MLP neurons of a small language model. Each row is named by its layer, matrix (gate and up: input weights) and neuron, and shows model dimensions 160-319. Each number is 500 + 25 x the weight over its row's rms, rounded and kept within 0 to 999. Numbers have three digits each. A neuron's up and down rows have the sign that makes its largest values positive.
A block is one neuron, or neurons of one layer that tend to fire together. After each block is what it responds to, as a language model described it from the Wikipedia text at the highest values.

L3.gate37:533490518522498514493505450467480499506520480476482469493517542506515469525509496503496528485500506517480523513468505501484475515495524523559520475513508477532477500523492447557555502531494510499495488483513507503512486496456446486518488514517489469517487533493472517475492513468530505487533469519530510488523520481492500492555519493562518471466474476506520509518515469468528455492537525529495496491532503484444554503505523440534500516536543485497541489460514467531503483472478488
L3.up37:496498497496499587514455526469518506473544500450481501469518514500514491478489462511482513465482494473473467511517480481468464471480521493466512512463491500501511510515506510503517496523499521539511451439493464555475481538496447502491513519510522539474547520469479494527495507546531487483503486518513504491519454455500500501519454510527533464465461504487542493505476478519533495451534507510517535511562518501558510502491489506538486523493512486482484501491497488468504490466516453
L3.gate514:505437516506488492515550495482523531500557527505514525498484545517475472512513475514461523543443506485484522523529461469528479486482517477449469513488459538504462516483501501497476525485487484523489502494499469468493494516490476527493521494506478520487489527547550481497493495476523468483490515479476478504498496504505455480515494523478510503513496554519529489491509511500490452461535528543461499509477453469479477522495504514528510516492492546485502483526475510478496495502512491
L3.up514:523487510481469515487505519483489480522507488548505518478497503479478465523499463470504471500503490511508504522528539469487480503545542474516518527522496554457543502497508481475544478510494488539528479507518519498502491489482459537497428493499483482458485508506520466498467478497483493493513476464522515551487514544498459472487470505494517495503521477463556483510488488474479521485486494504506520491474463470515475497489474483508502602558504516484522483519526460483492508505497507
L3.gate554:497461493490439544526513509499466480470560509482527485480546515542502529490521503500521496513559483472522503509457493476465484529517481488516510461530513524531472475471499475536497520517524490510518498518437492477488481490490530514492484525515523515493534512456494492498512476480500531492517497479501474489503496484535487457492480514568497506489515472484483465498518502479516481514529536529468462471534473494475477548479456530528498506482533501541534483490512479455497513527454530
L3.up554:503492553468498526526499531526481453455496480471460473494478501529521502516476489534534480510536524503526520491475520490471457486500517523529481483486506506516424518481508520524488501480514534460476516552503470508472481534505489560477463507488553523452499512511507498490507480506499488510474512447484528503504483531478452453555477476528494517470495475499529497529525514522515492466481517535506490455531474512545459506476519477538529540548507510504461483511539480537487479511456484
L3.gate570:530476502516482523505564523502499546507497537530459489508526491492472500509480471495485499491510495485478480478479528491516499509453513508493504517471502484451504476522440503521507498525512478519513531484508478543494455506491503477510507447512504475496529532531521526550492497534526484525510504539475516532477473535510499552485461516509476501497479524531488492537536498460519545502535465448495492524486533467469525479488495526483521523539506518549493462488468528507529455499504497
L3.up570:503521481506498505504489519499493513525461494493466533499490482531492520525492479538516535549523517503507508454482520505503453468486494476486521491468470447486530512525443496449522532506470480530469520499498484520509467518545493465447503477554494513445524475496481462490504496546489496499523517523505520504547493536530509506458480475466479546522470540522469462503494497483536529458477523515454495499522524546495489494499487537482491496550508540490523532531518485465469529461490542
Paragraph break after sentence

L13.gate77:486496496487507501513515473543510457504520489502530503504475511464548483497512489547460522529532465562479490499488508488487498538513528532477492476511554499493522484497505538511512526517487472548489520468470538496510507483513458513467550532483472504528481543514498502547514522499471465470541470526530500493538510550503450531533496454474507481539495489482491481509535519532533478473486508476477544487515424491501476495458482528503479444490509468502449504483515469523538512497496500
L13.up77:511511514540530506507484479470477475473552488475537476529541505481527515506530473489494493497481479479514512485467452489515511471491539508448532495518508536498508509474478504494490523473473527479493520474488477482490502483475511517500513525476519509524469510514539523518477524451515496490469469504476494519498496523519471530511474468500506498502514544524504444528474498559526524496478522474522523517462482498494477472466530485510501478528522515444452521491451467507511525454506491
L13.gate139:489458523485502519519467487488461470516503468474477482487470489510488521520466458532509514475478511506492501454468510538491528531501511507475529508442470490490479517520472491529474487489518490531496523483463481458501497498529494492501507455488505519544522480514518470484508492469522490537485493519494509506475477449526481489505493475451537512491499509466473503497508465522518551521519473559483503522530484436529494518493497480546474445518519534515479504498540483515501489536508480
L13.up139:498505529468487494529492497532537515501478490460544493483505546491499507477493482515530467497496495534525531534514489527561522546519472500486489535551466523488513531490504500500485515489527505513473485527506513519535498524486495456462511548493509512477529489509477492485479483478459489498486542532507443518486479494479500524510492512514485538534516478495459485453554500510466515509516503491505483554493503463493491488523487522516469517490505466488441511542530492494490528536492546
L13.gate142:455534487501501527477478524536505517445538492483519574502513535520489513499506503518501479501491477473508470480457563502515522472500452536485510535557504519481497487498496496517458476504493510514502482516512503496493484494469493484514542472511495541494506489498485486545463507503469514545487502495471481497523493493431518523479464496492474490536519496538486500488473516480496482463510495498468510535551473507531467501466486474490488512526510525492466511496504539507525462501518514
L13.up142:519536479523489519475485518529519487473493493480474471528525488555510502500538549528503495510459534487506495515482534521530524540506507535507454513516501463530557494490519494495499452527511505517467458510513488541480517521527505485546487519455510471483525464499534457487492510541532516540478475490480451488520512491537532535531494477461491462504463512481511494516483508514473516522487502483442483496475493533505546503516493496515443520528496537523508526492466488482500536484453531
L13.gate147:480478467460534515474469479474506541515503492519504545521502501512467531507467522531507483501495472464514489504496519475459537528484516524487508488481494474487483525488473467506487488501460471522522466514521466522468468525477476493449536484530537470512510464479462498467474522501495478530474491502521523501486475495507436508504538507498487530482501496486509520549491522487509485527513510478486515523531459517515487476442464523561498523493510514527496531512510495512539495490476510
L13.up147:504479492475515514514465470490450531477500488513482483485515511505523462513508453437486466496495487535507477468503471553516569491533449506501516496478485488549461500509514537489499505517509455533474503507509504452536513506477523460533496494480489504512493514519534501451499537448490533510545514463496554489538492533474483537515487462475488492520501505511485476506484449495498469487525493521474514474526523472480483488502519483525445489531543512465482553474455483475475540539522483
L13.gate194:477491536508499485492471497509522531464501483477494508511504511518495485523466532522492520470540483519522542492489532484528497504520473507524543453554492462479468509473446476495466562490501503453471487497498471520485488446492502499550494481513467493511505470537530486465492535493491513477510481484465454466476464524496507566505495510545515520528533483510470504474560509494501496519535542468527523491562460525477470480492523542528509479471496486490486479507492534513502514511479499
L13.up194:470531492503495505520487513505457508516490460504541490508502456488494461526474517542461506473497481534487515495490470462466522522502503501517499492470484455486542470523513501499516494501468488503507508516479438506483537481481512533492522520508447517533513510512482480488503482500483463522496431487462477485461506499495525554522501485520464497532514517505468473462501488551471531515502471502509468483515527523532515496457500506512537480452527475519506451450492469526453513501504522
L13.gate236:532527531547488483505510493479457441470483461441505507491517516495452491522469478517497508497533454510511461468434462499507516513504527516494503547521496489519463485524443496543502498482487502497469512449523484446494534547524506526515524514479479531513504484498522528474490487524499470463511467507479465506551463465462485517491478550524490506501454501513521508547496505517513530536491461539486505500492519489490508499453473486522488504447473507442483515486466477517583469493502518
L13.up236:482517502465504468508513486530505492499541463479517513477504487461503479492470506489493499522467444505548505478485494504504536430502515494467491512468534518516499540456463493506490467547471508529456466495474529511501480488507502461500508514530463480502514518513485480467502530517543498519452502528468503486503453508498461510511539475516452500500488506505493474473512531510525503488513509472540522513475492494552471498482516484513458483526525492467506525484515499512448473466505480
L13.gate282:563460498498512497499517510510496484481479476531492488513501492457493537488461533500525519486502454511443468507484493483502487497484502480486506491437519501504492469503450458539469528516536512524508517472511509484483507487493475463531493497510472513516499521467507500486498481454488478453469512491480470491476546516469523491539465503512529508515497509483497494512490503498517460520487513509480430500472548508464479476544486495515499548504532530483535515503487488449501481518452492
L13.up282:495519469522467520479526532490461485511491540483531456536533476515444507520469512467535494505517518528519500495496496462522536516489550507501502493496494548471510538473519505478529509548537486498484464489468534517472511488525522485512530530481503521495471562473484510519545528481541453505457515514478444513516508506501504471461499497504503471465530507453492509499505488484514533543462501491480462545490480521495530478503490481537513461521524456483524507501541507482530524457504506
L13.gate606:499458515504512463478512509492495515525539462519446493515553537510467494514507514492504518517498487526507538468426511475475542494532494483495509484488494516462498491496484509512480505485509475503477503468476531543521470476524495511523492438507537457503519522486494488506509507503506513473487454483529446498490540535455524547484540526561496522497567506512479500507509493473515509549482484524514507568509519547531500495495494528556488484440517513459490544450521509508476532518507515
L13.up606:520543480467510482487519493528457485477549500524502545488520501531497535471470494470510513511538473532475485479487477486514522442523511493474529471509499467489526519502448496530527493485513479504493526476538501497547528532474484463510541529473484505483526497546533519524468505489509536516492489487474483526510520524493536476492511518516470515492522447481488485452464505479504465529481490496489490529488500492493491511529505521479513494458501514483557486487495487444516506478491446
Plural endings before punctuation

L9.gate304:547500513489534507461501582483525502501532477514499524484489507516507502507506513513493519468504512512489504542504512489525477535503522525507502468497507525511523467483495512551504472471496532512528558535487475465549539507478492499541472485453520473488476478524483504500480538547536447465498471514475478506476482511525482542491488470524495494543481534492501481527484519516517525513507432499490507483491497486520519503516466514454429479461489497520480518483468502467588476520477502
L9.up304:511508481483481480452532497463488506502493479514545506515499506562542491491499541557488498504522506481533494484523494540527488514527458505545516493474522515446474483482476485452543514506481536509523564490520487457485449527556485488498484472520473500492493480517488575509527496503522474502479504500501514535512509507502475539527458469488455507496519536513468562529469495528519494476483485499485521512465509506485556512528479490479499546492518514512541494545480522479477499453504518
L9.gate462:519495448491468445467534485507508499471481530502503470486456494501467510519492495523449476532469480509521509483459496492505510495478542465544524464533474469524495471517467497504504478482526501457509492502545470492509528479471540493538489478526457540488516522483501487542518524535515491455505475497460491496473534544495480571484502481539504494485484497527531452498463497521444447493518488525481494485489505475480469550496499483522468508484511498507480484465499477454468487505501472
L9.up462:492486480502531542471556519502504480478526484502482502524517491498471514483524477473491493469471494542471464500496502504447484496546468497502512509476480507522480459540499520525499492490485499484489526492531518470486510510473495492530497515528486467473503524537513521497511497465507524521501482475466504492473506492470513520546528567456483515530487478543511495480491552507456551533561462513500489497501455515518480484490521519503502442569496493501510451486528527540499513511472502
Word-start fragments

L13.gate23:528517452536508490533487500501516533485492525517510494484517492531523449512514492499507468505538492454483490483486469527512507460497534483477535480512424490536499505508467527438513483481514499486485558469486496503471542494519502518491509510519509496525462466475499518463493537514478509517529522553569500466497514555506478501492447491547467508522484545473517519515484490485469481494471473471490477520509516476467500500518529467499516493505483509483498549558501517506540523539502484
L13.up23:543491429499503486498508485463514495553497515513464531461514527497503463503535490523483515487509468517478527477497514497496504538489534442490565466471550518522523536490511528480509481523495487537488544480518519450497464563525481516520476529471502480540482484522477504470491482493490485514511501474511479484536540569508469489478527495510511497501490515523519501515549476489479545508547488507535515517532481492471489499518530565511522521519510530464519513490481489471483492485518466
L13.gate44:503513528510487530486522491489467498504481504510486511502536481496457515501478545508476504522540495477545490503489524502510536527491500481489497542515491489520515474473464482536524489473548520460505481482482511514500493470522538497538513517476514464496463535499493476495532532473526529487533505505537499480492480501457446504500514490511502533518500514447464543504525517533499531539572513469478456528495497474523468507499504554591528470516474525501490552503509489544488507524531479
L13.up44:513507542477524497515484527504505481503505537514519518466512507489496509467487504487460478544532539498459463538473476474481477538494487449477538502518515483524507454474513515503513474493499546500564553493515504469543501510477479527495525484507509507470489528524477506458491513525525525470507476475510493472507504516518519514498491502532453511515509501468465534446519489527517522531531501518529468508501531505523518494542464493555516501499514548479561489446510484492456494498505495
L13.gate164:512485505486500496476482474489496534497485489509535516537495549514562514534516526533480489477552478504498509481461513507484512503520475466505506477482463502477498464465491483493509534456460539476487484486519556506491505488492514507518516511514467523473532491490550445488507503517510484499525487501462495473462462512439479514504511503535508541476495500450522483517487469518480527487546485536522510462543473519508544517485533506463467521468525470500503515549451503474491507479515482
L13.up164:557532520502501504471488458509503487469560509443489491552474552528503442497539508493505526536506496487458494469427528487447521517481519456491484501519498538507490473505461517495509513528477551483462492489494475466513511508493457463536521458530465497488485511512519485500469482483542511520462473548520480507518477508502507542502493476531462477554499496500456521542470470487484529524508472466503512472502446474479525549509538521493474527492454491521510514524524489498470535494504465
L13.gate173:470526511505520511529478500486459502522511500531518513527497530465532479531490521548493511485499516543509513493472534492483517502543474485493521455534491501526493517520508503495511534505457484476469485521526524491525478514466522475478510480522510520493505523545552532502494534503490482482462468461453489466453507514504486537567533526501498531504464515498477504527552506474509497532460512507525549444471491487508510489515491467540503508530543527510494514518457497481508517531494475
L13.up173:451514517494501513483535450499496522510512473551485478553499494516532475531466487519509518483477526511545512512483499529524458544467486497527485514467477543506506498522481520514535521489506493455481549505475513484521532469490485505479496516490476500521504468432510494516547521530448516486489533482487453501496485499485550520502471480468490519520489497504496481506532537486511476482532506506535498453536453502525494496501502490507519470490449549488513474443458530489514509479504511
L13.gate226:491512519536469496502453485460479521505521465515490528477541475462492521514490542503437516522510476510457482475488468513496482521497482493518541513495507505522502481521502497513523495470504496475499527535466532501561535483480482522504476505504449513508508505489545479522491481477465482545523506496504540543511484481456478533481487517470494474513520472479550528511508493530465527470543468473513498458479531570491449480521526462527474519515530512493489498533511527509542515508499510
L13.up226:500521475548498540519480485472499450514470523491498528505477533518539534530537460499474464487501559487430507511460538460453504528452504505522514493487498508486481550508490520470484497474483512461522529537532484504493505526487542520481555509529533513521463488479502477495466522478529515493459491475469469501490468496478506532484524469497487549489537488502470473473518485522547477515489532468493496500535455482476532513473494498470476505486499492511482501529492509512486519507478520
L13.gate537:542521498479516496527520488510438464490536459532480510524501514526488485461477487491471468549522480456516522455477540495481471522541502488452530498531498477486478484510514470538524509506463504504474505478480531477489547459488500448493501484545499495517452516490506522531477477534493482482480513499483508501504490466469493483489501498456511547469495524548517494546469471482532483520534454477500506535479556497475502536499445505485528514490465527516465484516537511489510532509524496
L13.up537:558500515487531506492481530479496497489481488519451530492534484460521482483525535510531501494505503503475493499497485521477468505526524522500489496515513516504494536467491513538507459484520518491516477479512560482504471511537517484561524460526477498508526490487518525491517525443497496483410478484508509501488476515539488522524517517484486513468497478484511509485477471503489476553511449530486492550518537505463510535475543474454463445480489491508481481472532534491506550534515521
L13.gate549:515484526489513495484478472511495474495489511481468551474488478494517473543492499566479482495477501498491523467469514495506506522507494501479471477504536525491491543505505494474536484504504503472504525480523531489491478491531525527489529455543455506514488464525505537506483523504503515514492482529509506497518520465474490494507467553498497572480503502474475506566509460495504503492549492501454471479477479501490530474544512515472512490512570540541506522471510495455483524458527473
L13.up549:562467488493568489485475522498488480490508506511476501450523522511513471466489495498507501546496510499512515535474479484469473477514449472504524480499538536514529555449506509472550501487496483513508527507535483473517523478570489512475577467549520502509471471528510525480508524470513513514483529508478482514520457502466478529504495478476478542486496465493484492509500531508461507505472493490480468488500497508497449528531494511503491507522494554521482536464569491494504513501517554
L13.gate571:499515533489496482488545464519467461486521525494472505558456516517505466477517485485515519510507468519490477459465472527507504543500493444518479485519459475509505502501519485487518515522530486495519539472460501546495485478498489494452502521493490556526507509496485484520499497493514500453528505490510494522513514523455465534546485507499501497515502525506532494521459484467476519526488469483502520506564558474513487486504542541507473494481523530452487470496449462509519475489489495
L13.up571:497512508510500525498476456502476516490524498515495489506543470465458518464497467517469502495508505489533491510527501496529480490480519450481470465474522521516478504515515473457500466499489488514538505529497511480502516535508449480463501523481449493474504519515479508501490502440511528486506488540466520500480456558525462532525491504535480470539504521506502515511485444477447517499534467484425505482517454490514522481538519492496502438516500515519525490510497532469489519490500525
Word-initial verb fragments

L3.gate188:518489532486536523485529520447486473543510520534527512442475475480460532526499507461493545502460503552496488493508472456517492548418499502531472512500515488497542509484472474512481479497506529518504543456494497478509524536496481493546502520501502541471470449471492500533498560525507482529457506535487508496508489475463500511511500471501508484522511490459475520469501504521482484485509503514514493490519496534528533528519471449513513540471533489498476489516471537483450512504534501
L3.up188:477505528507559509536496483504501476481501473456520476534485470511547482497491443458502518497514527513489492480507527477507521477468537520469508497543490531491491457451543462462471485528486530527466505546484508532474534507464506476545525497532516518512485518472502455503509487451516496544461486508538515499492510512481469533522541497479541470522511482498495513480497498492469460516492505507483472506507528505510492447464520522481467490466495461530517483483521510523458522461515507
L3.gate199:529502421542501476468475536465470499496524507536520515478539495499469482479505516492488532489496443486466499484494474457521524493499472516471522484512487521497458526466482467527545479497495505558516485516539527497468496524485509481481501514530507463504459501454524478493479499460513486441501461508524506498492486521508491530496490472533485531500473520540477530496491483513446518460474485556471488502541473514465546472492549513492505488499484528514535523463551489526507483475463524
L3.up199:490492529476495511538501537459468507497510538521487546517471524550505499469475543541476521544489485515492516480541507474519487509465480532488499493538543434497522511495483511540495511510496462529540521481487509465538477456511487521495500485494502518503472492478480491498516490513487541513512476510492509537516500512543520501496502435507502521536550501510497515463497533487520530501470505478486494481484541494475477472508492526489537490516461457492514520484480491503453499472480486
L3.gate405:494464493512540506507504504486483508542540525509544521473496490459507518512482513454525466484501477454542553459494490504527477493506527515480516507518482521474525539553503470488507511504470507516507518490471503502497470540483488483487516492459551526512480518479491477500493482437528482502513476489541478465521489460479456490496474490528515510502517481527471493513496460492504533446504490496477526495467471481492504496463518445552499546540496495475505500500515514530532528465460498
L3.up405:490501519520519469463497473508526492563484514490514462493477481446526483519476500560473480501471467451476516503500488495492482470465467550521482517457490491530473533545506477493523502490477476492516486474501489558526488508492518512521500532460509522526492500465485505542471497509476495505511481481526481528458496466509501468456515555493474514506491513488528462509465489498483508523514460463465467461522548533527505481502485525531475492514574543501479544518502506506499530491444524
L3.gate412:481499555523519484512514516502493488542537501480466470482488468500454491485504525532525504466528488512525507485530533513470511476457442507498502501477491526492562519495478502514456537515545513488526507504531435539485529502519487469479426515522485538475488507434497509492508492439510501502528543450483501521469557496475511469500516501503516508436487504525490496505536513470502519532531457471439524490509481462522501491477511512509498495486491492475452500462479506542515481504476537
L3.up412:530495523471510547513512513522463549484502457517487508520514451503477519497488477523469472468469493482508497483486449493463451482509500473505522481478528447522504502467526469461516450509495517484523495491487481475512542537498522474519468516478512479515486460517480495504515498467478510487526520471494469530518503500514484531531487538474543495479489540506510459453464506481505499503497461479445528471491498531541521532498489477522496495486519507489452468467488514494537493503552489
Word-final plural suffixes

L3.gate55:508483521494512510445514497502476534445469500491466544465541480481459471505524506499501525465510479488498486503539535462486482543499533459484528504476482517478490492467531492532468509504530506517490531447478478496523483538462521513483466517485464529524526518477526538478501539517511474513523495460509485531526479477496482486464482465518484535506462500486516477536508508516466506479496533498474482512473466468476510515511496496490458471478475498488492482468464479481525513523464538
L3.up55:459467485502519479517531479534465479512514538529461526497520502495466529511470514486531506509459521527516512506539503547538507469461477475523528482518512506506512460510518491461466502516481523545497494514491482453479495513513488520504500504524455478500541435525516471482510494485539494526479526472524476446528527512530484474514457516449503553482529577479505516511534474477478477466487530481475524474513462516517508497500530508493468493497494529498499500498483518517525497509489452
L3.gate147:515507470482501498516512516472532547499508445461500512473496506528468515501499521500524479483525500557542527490528482493485538537463491519518517512524493502530544485458529502524496506507471493510453560511521473482549441550486516486510497522463494467484507502490520508539521553470535457499537494493503471498444463506502526534505497504540536486455504484498500485451540515537455499479507518493520523503498481498487519507507426449554498461489474508455492505502480488503477540537482502
L3.up147:518494498537502475473518523516510472503517503544449509528501453515506512505539559532549463481446495546531507505517520512512554443532507443518511469532505514517535510540488522473472515480504528518559481522529484444492492522523534489508532512482458467510477466503499516496530514514495496470491458546484500479493535548522515471534529512496486522514505461468503490509501544518542481541471525516509466518517526505484513465476492458439471503513476481484507517501490478495489508515512521
L3.gate214:500469442492504499532490524497505495510517467481496523477526529494464511474535502439560509472524504488505497489537504517458506499496509520501486476525482520475483483527448480521517533482481534488533517514503505472539546547468512479473529488515498501500502457508496534542514482509538506531565494511496432533451510519495490459499453510523533514462515490473482480481529521487513462514531463478515490528492517506519483528442504504512460521485508515492508551472519490502532549484524508
L3.up214:526478528482471533521484504472509497517516477531483492451521476485518513544473462506453538528502504484544490462505477496508509530499546480516503495508463549535497497517518469555481507474539551459462495494486499467517505544506508492468475491483502542446508543511499522484549511488474466463502501452508489520480495512483517486460525525520449509497506552464477485490483492484501499513466460496491527493506503513478530522480475454455486483494508534455514458483456493530510507538493544
L3.gate270:532491543538514494495496529503509469508470504492506537497521514536457500473540537523448483528544501479503459502541488475540482485464526488502464498537524502528515499494514497491518504500514513501480488510472489514523522543519509473532528501452544470527516476501478504528532486498496492454506522501519490495490541501495479469488469471475476547484536490467464525545468511492506499498517542528490478479484516493463467542492508520513501513508443489527460529549477506493529526515470549
L3.up270:496495488491523454473474473561531494544467493509485508475506445460537471499504461491496441504474527504527505535457510443489522522484484489516514481457523463506528479511478513504500489479504470492493513539501494462470522511489508554528493495523473480489480484526460519479526480533478455540541493535537546474474491466463497462495497517513529483507472490511501492491489561503526550496511506503511463481511489469485508471453513518486511477539484493499513510476485521511538521524505520
Mid-word fragment after "pro"